Weights of a small transformer language model.
Size: 13 layers, width 192, vocabulary 2048, 5.74M parameters.
Architecture: rotary positions, attention and MLP in parallel.
Training: a variant of Adam for these matrices, 9656 steps.
MLP neurons of a small language model. Each row is named by its layer, matrix (up: input weights; down: output weights) and neuron, and shows model dimensions 64-191. Each number is 200 + 30 x the weight over its row's rms, rounded and kept within 0 to 999.
After each neuron's rows, "fires on" lists the tokens most often at its 100 highest values on Wikipedia text that the model never trained on; "fires before" lists the tokens most often just after its 100 highest values on Wikipedia text that the model never trained on.

L10.up73,207,227,185,204,220,222,177,188,205,215,213,163,174,222,134,263,204,203,243,198,222,209,256,241,196,173,169,197,207,193,182,202,208,218,196,211,218,194,215,214,206,212,235,189,189,199,177,205,230,211,214,233,137,194,194,204,191,224,198,193,196,149,177,199,202,233,179,164,180,215,151,213,188,231,152,169,147,166,244,212,202,235,188,245,199,142,195,230,148,199,233,264,269,202,243,247,228,178,183,149,188,209,209,198,173,174,202,262,161,201,212,214,241,186,242,183,193,191,226,216,213,193,207,211,287,214,233,164
L10.down73,251,212,169,172,192,215,255,199,199,265,216,201,210,195,181,212,169,178,198,148,222,149,193,166,230,221,223,195,178,202,248,259,222,223,170,195,250,236,160,192,146,258,237,221,246,180,204,220,257,188,210,161,195,210,211,193,162,227,193,209,212,179,165,186,177,182,193,193,167,248,209,193,190,212,262,228,220,255,167,166,211,203,190,193,183,169,212,217,176,231,219,215,162,135,160,168,223,195,184,218,200,174,201,234,228,234,196,198,216,133,226,170,243,191,143,170,219,175,179,201,148,220,206,195,188,144,198,140
fires on: "d", "ed", " and", "it", "if", "x"
fires before: "ed", "ic", "ing", "s", " by"

L5.up454,190,197,175,122,291,214,198,203,183,228,261,202,143,232,241,200,260,244,213,199,197,204,198,216,206,171,201,223,187,181,202,235,180,232,186,249,173,208,241,235,189,172,226,213,193,184,213,236,272,227,160,232,192,212,171,219,193,230,209,208,223,184,227,211,225,233,169,178,243,238,176,164,203,215,163,172,170,155,152,165,176,201,174,216,186,168,214,226,187,178,221,172,244,200,206,178,188,199,185,195,159,230,194,131,239,177,196,179,146,209,158,192,251,260,143,168,184,183,187,213,189,245,170,153,169,232,223,226
L5.down454,195,183,204,139,220,210,208,258,167,283,176,233,178,212,197,245,210,219,209,245,220,222,171,218,208,169,194,188,110,212,196,194,221,202,176,198,224,267,223,236,187,243,208,244,186,172,216,195,196,200,171,185,208,223,176,196,162,153,198,162,211,176,152,209,176,232,167,117,215,212,148,222,199,224,215,166,142,223,154,205,197,235,194,256,178,181,192,178,255,187,195,157,197,182,184,181,192,232,193,239,137,266,207,188,157,214,218,213,225,182,175,246,206,195,183,181,195,213,197,177,204,253,202,164,211,203,232,231
fires on: " ", "Personal", " Born"
fires before: " ", ":", "•", "History", "Career", " de"

L5.up345,233,211,176,144,259,236,263,186,163,205,246,168,187,195,195,244,147,234,190,140,199,201,237,166,246,162,255,238,197,210,209,221,199,205,222,210,206,164,222,235,196,139,204,220,229,211,209,211,203,188,134,183,223,201,232,170,218,184,150,238,249,156,223,179,152,270,251,244,247,208,220,204,235,206,190,208,176,201,216,164,210,177,171,218,201,162,219,217,204,201,266,159,211,204,238,222,197,229,194,207,198,175,182,159,195,196,214,157,179,207,206,138,151,190,199,184,183,170,240,244,201,204,223,171,183,230,209,197
L5.down345,233,193,189,224,187,188,212,216,161,80,190,174,213,181,199,221,156,194,166,155,227,214,294,200,223,243,209,229,188,198,164,185,243,194,228,182,207,166,204,242,188,143,145,203,197,191,209,183,186,213,224,203,220,221,224,221,150,209,180,205,228,154,247,194,180,242,238,174,211,159,219,273,197,201,168,283,158,213,262,225,252,200,197,201,243,167,179,180,227,211,214,150,193,213,171,233,214,238,192,219,209,223,210,206,204,229,196,220,193,252,238,207,205,138,230,168,207,159,225,245,194,173,164,201,214,186,160,153
fires on: "\n", "==", " =="
fires before: "\n", "The", "==", "==="

L2.up715,196,230,176,142,255,217,200,207,255,219,223,198,164,230,199,172,148,250,196,154,172,202,220,235,165,152,207,236,186,202,244,193,225,219,226,198,210,162,209,229,223,162,229,235,235,201,199,171,158,179,174,207,183,183,152,218,220,204,248,203,220,194,225,220,237,284,222,188,241,210,201,200,180,223,231,238,242,216,221,146,213,259,201,218,203,158,197,201,206,219,274,219,201,212,233,187,193,236,192,151,186,175,152,198,169,193,176,206,175,176,212,159,219,204,194,189,184,166,240,222,219,193,218,191,219,192,210,210
L2.down715,221,259,197,199,264,189,220,206,204,177,243,196,135,204,201,250,181,203,144,162,203,153,203,214,253,210,174,156,183,217,188,167,225,249,258,161,240,166,207,221,186,151,208,241,233,180,164,159,241,205,188,263,187,187,184,207,255,258,216,172,223,204,240,228,230,211,178,192,208,211,199,153,226,222,161,181,208,202,239,183,214,202,214,227,212,186,179,205,186,203,184,144,225,210,253,160,202,210,206,143,167,184,170,185,178,225,218,168,213,158,275,199,226,165,166,168,182,152,228,255,212,189,232,222,187,213,186,193
fires on: "\n"
fires before: "\n", "-", "The", "===", "M", "In"

L9.up496,182,197,230,185,209,179,192,221,230,201,218,116,187,194,182,221,202,263,228,199,126,214,196,200,190,201,213,210,198,180,214,194,218,202,205,210,188,165,234,178,158,190,226,193,189,186,192,243,197,181,187,154,175,199,186,168,252,206,219,262,203,180,172,165,269,277,163,154,238,200,221,215,177,235,162,179,223,139,203,224,185,195,195,226,235,185,172,219,214,190,149,186,233,170,247,272,152,179,228,218,217,218,175,193,180,183,184,201,238,210,204,201,160,223,158,249,173,210,201,171,196,220,196,217,194,181,199,238
L9.down496,229,204,220,216,232,256,203,141,188,96,205,237,193,225,177,190,209,246,204,165,158,227,180,205,155,238,177,202,180,207,222,197,220,157,225,218,202,191,198,144,190,194,208,239,175,216,192,235,238,185,229,213,208,213,189,183,232,254,192,214,235,186,199,181,125,216,196,168,211,184,220,288,181,228,157,194,202,220,239,189,213,226,210,148,231,275,288,218,169,243,180,205,157,217,162,183,225,164,214,199,192,201,223,212,193,225,216,219,214,205,208,145,185,136,208,135,215,148,225,152,257,166,213,211,167,199,245,179
fires on: "===", "==", "ur", "====", "L", "le"
fires before: "\n", ";", ",", "ad"

L2.up651,243,207,209,204,254,212,171,223,213,243,220,184,185,297,150,185,205,180,223,203,235,215,190,255,211,182,155,216,200,252,196,204,205,224,168,307,214,190,213,223,240,156,174,231,173,225,217,182,213,232,165,180,170,215,202,222,247,220,225,232,219,207,242,175,272,238,216,238,247,194,205,181,209,211,238,209,200,153,134,197,175,221,214,237,215,181,221,154,182,193,212,190,189,191,242,153,175,195,180,180,194,153,168,163,218,164,185,209,246,149,188,174,163,212,221,169,163,140,236,222,149,182,217,156,170,216,197,247
L2.down651,252,222,188,184,206,188,149,189,205,293,198,180,209,269,201,176,209,226,214,229,220,233,209,225,138,234,202,177,160,198,191,181,230,187,183,230,179,184,180,186,211,138,236,247,201,268,210,175,179,211,212,167,172,189,189,162,246,239,161,219,195,192,202,188,233,176,179,209,227,191,193,182,227,149,231,154,160,205,206,177,152,195,208,224,184,137,191,137,171,189,157,222,210,254,227,154,217,208,196,180,171,217,258,201,198,173,198,196,234,166,226,234,221,160,168,193,212,158,208,220,221,175,219,235,175,164,155,231
fires on: "\n", ":", " /", "′", "•", "″"
fires before: "-", "\n", " "

L2.up123,179,227,200,150,248,210,190,210,155,222,233,141,235,260,194,152,176,215,179,184,182,201,211,201,177,159,203,236,221,208,207,233,205,245,190,246,190,184,208,233,198,150,221,227,204,243,154,134,222,204,164,184,170,204,223,217,224,220,175,198,214,163,211,209,248,252,185,227,257,150,201,211,221,226,201,179,273,177,130,159,218,222,194,248,180,161,218,198,151,216,226,160,218,192,257,207,147,199,195,179,177,167,195,165,169,196,191,181,180,152,209,168,189,201,208,162,152,194,262,199,197,207,206,178,211,181,194,225
L2.down123,228,172,260,211,263,179,215,166,213,308,187,169,199,211,188,213,211,245,205,183,252,189,189,203,202,190,214,182,192,255,225,203,194,211,251,201,209,192,172,231,160,187,180,190,183,246,276,179,188,202,178,179,175,184,199,224,290,225,200,193,215,214,179,271,231,217,170,219,204,175,171,145,182,188,214,228,190,213,207,200,213,205,189,243,201,158,193,179,158,192,210,136,144,229,233,185,198,134,207,177,243,170,242,176,191,156,213,187,268,189,247,166,219,168,197,127,193,166,202,237,192,200,195,220,161,218,198,189
fires on: "\n"
fires before: "-", "\n", " "

L5.up507,186,186,171,223,207,200,150,204,222,226,182,161,178,267,161,200,183,145,176,139,198,172,218,196,180,223,249,207,219,189,224,212,200,210,225,165,191,228,187,242,200,168,248,273,203,228,207,169,237,192,130,161,195,240,190,187,191,197,212,228,157,181,224,158,213,226,194,215,248,185,214,153,178,192,236,177,160,187,180,191,191,170,155,190,179,171,156,193,193,149,275,203,234,245,211,176,159,195,244,228,205,213,203,190,198,155,161,215,222,173,177,173,212,214,171,231,214,207,252,225,240,209,195,219,228,201,264,231
L5.down507,198,227,177,203,196,199,184,205,207,198,160,171,200,183,185,176,192,237,148,206,156,210,188,167,171,268,239,234,245,179,175,151,163,198,208,185,184,171,127,241,218,205,253,221,194,192,248,161,202,176,170,193,157,223,202,186,191,163,169,269,204,154,231,169,175,236,211,172,223,150,208,158,198,210,206,192,162,200,176,188,177,179,211,228,176,254,186,176,235,206,170,205,205,188,211,194,159,187,239,212,267,190,196,200,195,187,205,218,200,213,196,180,203,219,228,185,287,194,311,176,162,172,191,211,194,152,204,214
fires on: "===", "==", " =="
fires before: "\n"

L2.up234,201,209,163,184,224,183,139,226,229,220,232,186,196,244,154,166,193,222,192,194,200,157,199,203,247,213,208,267,204,232,214,230,213,179,208,208,191,239,193,221,222,188,257,291,228,245,185,227,205,187,148,166,205,228,143,226,192,230,163,239,214,188,209,206,232,174,204,219,214,206,195,199,206,211,222,225,247,171,185,189,239,201,143,275,216,166,232,187,219,233,199,155,215,193,242,236,209,229,193,206,194,196,190,205,184,253,218,161,167,171,202,199,158,176,215,161,242,151,244,184,197,174,187,154,215,181,197,239
L2.down234,239,214,210,214,176,145,195,222,200,185,191,173,256,249,206,209,216,208,185,263,273,194,187,193,169,191,200,180,196,179,175,164,141,230,179,192,180,185,193,210,250,178,205,169,184,207,268,191,209,219,138,222,165,218,163,216,245,260,205,205,212,230,257,226,179,200,169,231,224,198,220,226,170,189,177,216,184,207,145,273,256,205,275,235,177,199,202,261,206,216,203,212,205,237,178,192,218,208,169,219,171,182,193,196,171,200,181,232,281,210,181,186,213,246,260,199,231,192,165,189,176,168,180,227,160,183,211,216
fires on: "\n", ")", "N", " /"
fires before: "-", "\n", "′", " |", " "

L2.up179,224,254,192,211,189,202,177,206,246,211,187,204,217,242,145,180,164,171,190,165,220,203,235,211,209,189,206,221,261,162,251,237,215,145,191,156,183,229,182,213,194,199,234,251,246,245,172,150,169,211,229,175,202,254,204,218,199,231,229,218,131,180,222,204,176,199,206,108,211,183,171,177,171,210,226,155,185,223,238,184,174,213,166,225,217,164,237,175,235,184,232,190,260,228,201,209,169,242,231,197,201,187,196,195,162,211,171,195,244,152,150,176,224,234,172,225,237,235,236,186,194,203,229,142,244,174,220,262
L2.down179,194,195,205,201,229,198,237,168,216,269,180,207,195,187,203,182,219,267,174,158,176,193,194,211,213,213,241,207,225,236,252,178,175,251,255,204,136,230,190,211,194,196,218,230,195,227,258,211,219,222,194,221,195,225,167,165,163,185,246,233,201,144,195,174,199,225,162,222,172,151,168,202,172,210,149,183,195,197,158,195,216,196,188,203,187,220,187,215,177,176,203,259,220,167,235,199,193,220,190,219,187,203,185,182,237,194,175,220,179,208,195,166,224,238,214,245,195,195,210,218,221,212,197,247,191,196,238,194
fires on: "===", "==", " ==", "s"
fires before: "\n"

L4.up745,248,202,191,161,229,220,212,218,218,231,214,173,203,187,164,231,196,214,191,212,211,197,206,169,167,204,193,205,220,195,234,248,188,197,201,199,187,177,205,205,162,168,226,203,225,223,188,112,184,205,163,194,212,183,179,214,195,252,277,225,187,182,154,177,241,252,225,174,238,199,196,172,212,216,228,119,228,236,213,201,208,206,200,195,231,201,166,197,155,235,240,201,183,247,241,166,122,211,188,127,173,212,237,185,221,202,184,194,213,196,216,227,192,193,223,161,193,210,192,239,254,182,204,224,200,117,205,224
L4.down745,184,156,182,219,193,183,187,219,222,218,199,191,158,213,166,195,207,197,170,225,186,203,213,254,149,189,170,190,215,170,216,193,226,246,197,188,187,206,213,199,174,155,213,179,174,199,219,178,183,174,232,231,233,123,193,140,210,199,274,186,212,239,207,175,243,223,234,186,243,201,203,210,164,214,172,155,175,201,215,162,240,169,180,241,173,242,182,190,191,159,202,224,193,137,249,149,220,177,209,220,173,195,254,196,174,193,269,266,193,179,174,195,214,181,192,205,218,203,182,149,172,198,206,182,155,168,229,155
fires on: "\n", " a", "tro", ".", " pro", " =="
fires before: "\n", "it", "fe"

L4.up518,218,202,184,244,264,204,216,210,185,221,260,118,179,208,179,191,176,258,192,138,160,206,213,219,234,177,244,295,189,261,209,174,252,247,197,257,154,150,232,233,173,134,223,254,195,191,229,157,243,168,183,199,210,240,234,155,203,224,139,192,240,175,238,183,210,226,221,234,284,145,198,214,222,187,240,150,245,233,194,175,192,182,233,224,223,201,200,163,160,237,190,185,217,244,230,238,171,225,208,223,178,161,178,187,178,163,222,182,174,167,217,184,148,217,217,185,161,195,209,245,189,188,206,184,161,194,207,214
L4.down518,226,172,188,200,205,178,213,241,192,81,172,167,179,160,226,249,175,246,153,197,211,231,227,197,193,246,196,232,164,196,170,182,211,230,212,225,185,156,202,276,167,142,218,215,213,235,225,173,224,235,194,216,201,206,181,183,199,193,160,216,249,135,185,211,179,238,265,172,216,202,216,243,231,175,203,203,154,192,245,226,180,243,151,195,215,202,171,173,174,177,248,165,192,191,177,210,169,201,196,208,186,212,182,147,180,178,189,255,194,231,225,229,150,170,193,177,221,145,260,242,233,163,189,179,172,197,229,176
fires on: "\n", "===", "|"
fires before: "-", "\n", " ", "=="

L10.up441,188,227,188,219,210,172,201,184,122,241,175,193,181,229,225,231,179,206,189,192,201,200,217,144,231,249,208,188,237,208,221,172,186,180,232,214,177,197,242,255,257,194,240,215,189,209,204,168,162,189,229,177,161,150,147,248,186,191,179,192,220,186,208,166,200,196,190,166,194,179,182,170,179,229,214,193,167,207,205,206,228,260,148,237,231,169,218,199,190,204,240,167,164,213,233,194,195,168,194,204,192,243,179,163,177,151,172,221,231,217,173,215,278,166,194,194,130,209,193,160,239,247,241,205,186,204,257,170
L10.down441,217,172,250,193,177,207,176,223,189,233,187,123,190,150,239,235,204,139,192,158,207,217,188,205,209,171,241,178,268,176,255,220,189,189,204,183,178,189,254,141,192,232,211,176,184,162,199,217,158,208,203,179,225,208,166,205,272,190,184,255,153,234,218,176,177,204,167,205,189,249,212,125,196,190,178,182,182,182,190,164,219,195,177,203,232,170,290,247,204,184,210,230,191,246,204,191,223,187,221,198,222,131,191,194,191,218,190,219,284,243,208,201,214,173,164,177,218,234,166,205,175,209,248,180,192,208,212,190
fires on: "if", "id", "f", "gg", "at", "d"
fires before: "ic", "y", "ate", "est", "ct"

L10.up564,227,212,181,186,199,200,224,195,233,240,197,260,209,232,227,231,250,203,221,225,245,219,170,194,210,191,176,237,192,216,257,247,190,192,211,236,190,154,210,268,214,166,197,221,162,180,182,201,204,220,205,230,158,244,196,200,173,221,207,177,267,181,235,170,207,247,193,120,199,202,230,242,232,220,182,224,201,169,170,214,255,210,225,228,209,178,218,224,216,174,222,152,239,228,260,188,203,231,161,191,175,167,183,162,196,139,219,229,250,201,159,230,167,319,177,206,189,188,210,206,188,218,247,198,171,171,212,224
L10.down564,270,195,240,212,202,159,180,257,226,181,166,238,251,221,217,216,169,177,173,204,170,206,192,176,194,221,151,213,180,169,131,196,239,195,219,188,183,171,226,159,213,191,215,234,237,218,250,171,179,149,213,199,261,181,195,220,178,198,205,192,148,146,174,229,242,193,213,178,163,228,198,294,187,250,192,255,158,154,212,211,227,233,218,209,183,259,207,177,229,221,169,203,211,150,198,223,203,200,209,193,229,239,199,220,206,225,196,193,167,241,213,187,244,167,232,203,224,120,215,186,222,196,194,209,190,173,271,165
fires on: "-", " ", "|"
fires before: "-", " ", " 19"

L2.up714,261,231,172,193,226,178,192,206,184,260,240,212,210,250,203,167,196,191,188,160,218,193,208,243,200,185,225,192,213,183,180,226,169,189,223,220,192,194,208,205,208,167,244,198,192,233,215,192,168,234,180,189,210,197,129,213,219,215,205,226,211,160,208,222,235,252,185,191,255,199,207,208,188,233,189,159,183,227,183,153,209,274,188,266,197,162,181,217,175,204,217,136,255,201,235,172,151,219,180,183,140,182,217,156,161,193,162,181,186,159,208,187,190,208,193,203,183,182,256,227,232,220,232,174,249,192,203,271
L2.down714,202,149,241,241,188,156,189,199,208,209,184,217,218,220,189,173,182,191,186,214,234,216,224,159,207,195,212,155,218,183,199,225,210,184,253,219,214,193,168,190,212,274,229,209,219,208,224,197,200,220,186,228,240,182,169,214,244,281,208,179,199,206,192,281,205,209,182,207,156,154,244,204,150,138,234,188,172,178,243,253,173,202,171,234,192,235,181,216,199,213,129,196,225,220,221,192,173,163,228,168,236,175,198,218,199,174,215,162,184,209,254,172,198,185,247,187,222,171,198,191,222,167,171,217,163,196,229,147
fires on: "==", " ==", "\n"
fires before: "\n", "-"

L2.up119,193,241,175,156,213,219,181,198,214,243,227,197,158,228,213,176,224,245,273,234,177,136,179,204,211,179,138,159,193,252,209,230,236,157,205,189,180,230,209,221,185,155,223,207,180,232,184,162,166,201,168,174,217,198,180,170,217,239,213,224,247,211,232,184,244,214,237,239,225,180,174,138,171,260,191,195,258,205,193,187,230,223,201,204,201,152,208,224,198,212,168,195,158,184,220,197,189,237,120,191,89,228,158,204,160,211,202,189,175,182,153,227,193,188,243,249,172,156,164,232,166,214,211,174,156,189,205,255
L2.down119,175,173,188,172,249,231,218,182,247,282,210,212,206,196,131,245,244,204,253,188,201,193,184,212,198,148,227,232,194,182,174,234,181,196,201,208,156,280,200,233,233,178,291,179,165,196,164,213,197,191,176,174,167,234,210,193,214,173,217,220,222,192,212,192,207,239,208,224,221,198,195,212,172,265,163,209,220,209,178,175,181,190,145,220,191,160,204,198,248,192,202,195,171,189,242,235,197,202,167,224,158,245,194,212,145,168,205,202,162,177,183,258,213,215,205,231,183,182,220,197,150,199,239,186,171,164,245,205
fires on: " ("
fires before: "born", "20", "E", "Z", "0"

L9.up416,208,186,173,216,177,205,226,155,227,209,201,159,170,172,219,250,182,220,238,177,234,209,212,207,192,188,173,164,199,162,248,213,238,209,164,227,248,146,176,228,221,197,223,228,263,234,247,201,212,152,186,214,205,193,196,180,142,258,200,185,249,205,224,156,134,226,215,171,232,157,176,144,188,214,228,197,133,163,238,235,166,177,227,209,157,170,243,180,221,164,214,246,235,209,189,196,196,188,186,185,243,223,157,226,152,175,190,227,218,159,208,257,177,219,219,189,214,217,207,198,185,217,204,221,237,199,187,168
L9.down416,213,155,214,236,166,152,216,196,185,180,198,158,216,186,143,243,204,141,194,158,216,173,138,206,182,178,150,195,247,204,199,219,215,211,185,172,218,200,208,173,191,184,213,146,241,244,185,203,218,178,225,179,186,225,202,229,199,201,204,186,213,208,195,215,188,191,224,198,223,225,208,251,204,219,192,197,158,126,144,200,182,201,221,192,134,198,247,230,176,220,150,174,229,223,212,177,187,194,212,200,232,244,154,196,215,168,152,205,218,195,183,212,233,172,217,174,173,171,189,275,184,204,237,199,237,226,268,222
fires on: "c", "er", "v", "ff"
fires before: "ing", "ed", "al", "ic", "k"

L9.up582,167,165,231,192,196,250,188,192,183,191,172,220,149,180,198,162,184,269,228,217,153,184,182,200,189,174,218,230,212,217,220,181,261,146,186,223,173,214,198,237,187,184,206,213,186,196,271,201,228,189,246,197,159,212,210,160,194,198,208,246,233,171,243,187,211,227,197,181,235,207,217,234,233,190,183,192,172,178,187,191,201,206,229,160,153,247,179,171,190,156,174,121,183,173,216,218,204,165,200,185,178,222,181,184,185,200,234,205,231,151,176,134,227,239,213,149,139,179,200,193,225,236,243,182,237,210,201,253
L9.down582,241,140,197,209,195,196,216,230,211,120,203,204,132,215,182,205,156,182,212,223,176,211,216,216,210,218,203,212,161,150,239,208,220,175,202,200,163,188,253,175,230,176,200,214,156,195,207,172,212,220,191,231,219,222,165,203,166,216,206,218,213,200,186,203,217,231,174,213,194,191,183,237,234,225,184,229,179,201,255,185,177,147,215,202,242,207,156,203,185,172,186,182,200,205,225,191,206,205,204,178,116,210,175,193,198,188,235,130,227,240,250,204,133,203,198,208,221,203,221,222,172,246,234,162,136,204,238,177
fires on: "==", " that", "===", " =="
fires before: "\n", " the"

L2.up103,269,227,157,186,200,191,183,235,261,215,203,142,191,225,151,207,225,191,246,225,209,198,178,242,137,207,183,180,201,197,220,216,196,136,189,186,199,229,184,195,140,195,261,242,202,248,220,138,171,216,162,180,194,208,173,187,149,208,169,218,228,196,191,171,227,212,194,199,212,211,173,169,179,235,198,134,195,212,195,155,248,194,190,191,212,141,190,179,153,197,214,191,210,219,213,229,191,160,178,144,185,250,216,216,190,219,170,263,203,185,170,226,213,221,183,198,231,197,217,203,208,205,248,171,239,193,222,270
L2.down103,194,120,192,192,225,161,152,228,234,170,193,182,245,149,168,200,215,198,197,151,202,205,180,178,190,207,175,172,242,235,195,219,191,189,207,201,180,240,179,208,201,245,199,225,239,226,247,194,193,186,179,230,258,203,201,238,213,246,208,178,163,222,186,185,246,151,208,225,243,213,176,195,161,196,216,198,251,193,202,184,210,218,200,199,203,244,172,220,174,193,223,252,252,160,182,177,218,130,174,173,234,266,195,259,169,177,148,209,161,195,194,209,231,254,192,209,216,238,239,221,180,185,238,188,260,206,167,210
fires on: "==", " ==", "chi", " so"
fires before: "\n", "ci"

L4.up405,201,244,234,177,270,220,229,184,211,237,207,153,230,245,173,200,227,214,223,207,176,166,199,179,203,203,278,220,238,224,135,213,196,213,213,216,170,208,238,219,188,188,282,209,216,223,256,194,205,203,185,209,192,197,185,172,207,188,216,197,144,191,214,177,165,224,203,186,218,217,178,170,235,175,205,192,195,202,204,195,211,213,139,255,178,187,177,215,253,210,199,167,259,210,237,255,251,212,170,220,185,218,224,135,190,184,194,185,191,224,182,172,210,188,196,150,230,176,264,247,212,231,177,155,246,193,215,240
L4.down405,228,174,154,242,175,199,198,188,145,231,164,225,254,191,190,187,173,220,145,168,162,198,265,178,193,270,237,224,232,194,204,173,187,224,197,203,217,161,225,216,207,164,188,219,187,189,206,211,203,177,151,239,153,242,233,193,189,184,190,218,217,156,237,161,169,242,225,229,230,173,178,194,205,201,133,175,161,175,204,242,189,198,161,139,213,166,159,197,191,228,204,121,203,180,219,193,199,219,201,163,172,215,162,216,233,166,189,207,190,204,189,165,223,193,206,172,158,185,262,201,185,158,185,220,233,191,165,230
fires on: "==", " =="
fires before: "\n"

L5.up31,259,201,187,199,218,178,236,224,166,220,246,151,221,167,169,217,212,243,207,195,147,216,260,195,186,207,211,266,218,212,209,226,235,226,166,235,161,163,270,212,158,152,212,206,239,232,231,198,185,198,208,189,201,228,225,192,190,203,223,229,225,182,188,188,166,257,261,189,230,202,220,196,274,183,212,205,185,195,236,224,212,189,189,205,213,189,197,190,173,198,262,100,230,260,194,230,164,240,221,206,223,190,162,128,206,188,153,237,219,242,201,179,183,215,211,188,204,206,234,228,258,230,214,158,173,207,203,184
L5.down31,283,145,178,158,240,225,220,208,181,68,204,158,163,199,192,256,177,239,144,221,199,177,211,204,218,216,219,279,162,160,183,173,214,184,206,200,195,179,220,233,165,140,245,213,212,228,267,195,240,189,180,266,191,188,222,197,200,180,227,188,213,153,200,164,190,243,238,191,229,185,198,270,242,208,165,181,174,201,244,233,216,208,177,217,187,228,195,186,170,186,189,181,190,216,236,218,185,235,212,223,192,201,202,144,204,155,155,223,202,250,233,212,187,169,211,191,216,183,224,176,213,210,205,206,176,166,208,204
fires on: "==", ".", "===", " =="
fires before: "\n"

L2.up267,206,205,231,172,231,243,215,152,231,235,191,186,203,217,186,198,238,231,218,185,128,218,204,242,185,202,221,210,197,230,245,209,229,153,150,203,197,167,188,237,154,147,215,209,219,215,237,192,217,172,209,165,179,177,139,130,249,206,160,250,246,147,201,237,198,220,216,156,208,221,231,179,171,234,194,141,172,246,163,167,237,246,232,224,176,177,222,229,186,183,204,133,210,213,206,176,203,206,174,192,167,174,228,164,228,152,156,161,195,159,183,179,234,223,180,211,197,193,253,227,271,210,239,214,209,249,223,233
L2.down267,214,126,273,202,253,210,208,194,240,177,210,199,217,230,211,220,226,187,196,222,153,206,201,222,160,245,262,240,207,206,210,191,227,167,196,276,216,241,238,224,193,181,216,217,196,181,246,217,178,204,251,276,184,226,188,175,208,205,218,261,169,189,155,203,193,226,205,173,181,233,235,235,198,221,151,197,213,227,212,205,203,226,227,208,178,138,177,208,203,200,195,233,188,225,247,224,221,220,174,164,203,195,244,208,201,198,164,211,229,219,160,174,233,236,171,204,140,170,254,179,181,214,168,186,238,239,137,219
fires on: "==", "te", "con"
fires before: "\n", "ach", " ", "le", "ch"

L7.up149,165,148,233,200,216,178,168,243,140,244,195,206,206,257,218,260,220,198,201,209,249,212,227,229,202,156,233,218,167,246,205,218,201,199,190,273,201,228,205,163,197,189,220,213,195,168,175,141,193,199,183,174,190,242,231,178,146,232,169,226,204,221,193,166,184,190,180,246,241,183,260,211,212,228,255,188,207,222,93,225,168,220,204,201,196,202,204,176,193,166,194,175,205,241,210,190,203,233,159,212,196,181,225,235,177,209,199,208,201,192,195,239,223,216,172,254,141,184,252,212,179,217,217,203,232,205,159,241
L7.down149,196,175,197,197,238,193,177,218,153,203,228,193,224,186,218,189,202,165,186,227,197,234,159,225,187,239,205,165,202,214,198,176,217,255,198,174,125,192,233,179,204,185,183,208,203,229,173,183,198,242,207,209,244,197,179,186,185,197,210,229,183,198,264,239,244,148,216,244,145,174,197,183,192,199,134,211,214,170,192,181,228,151,223,223,226,235,223,235,195,162,278,206,240,222,210,229,208,237,155,167,218,244,183,253,256,220,247,224,181,163,190,217,199,275,211,187,230,174,186,145,244,194,181,189,203,286,204,192
fires on: " |", "es"
fires before: " ", "\n", " A", " G"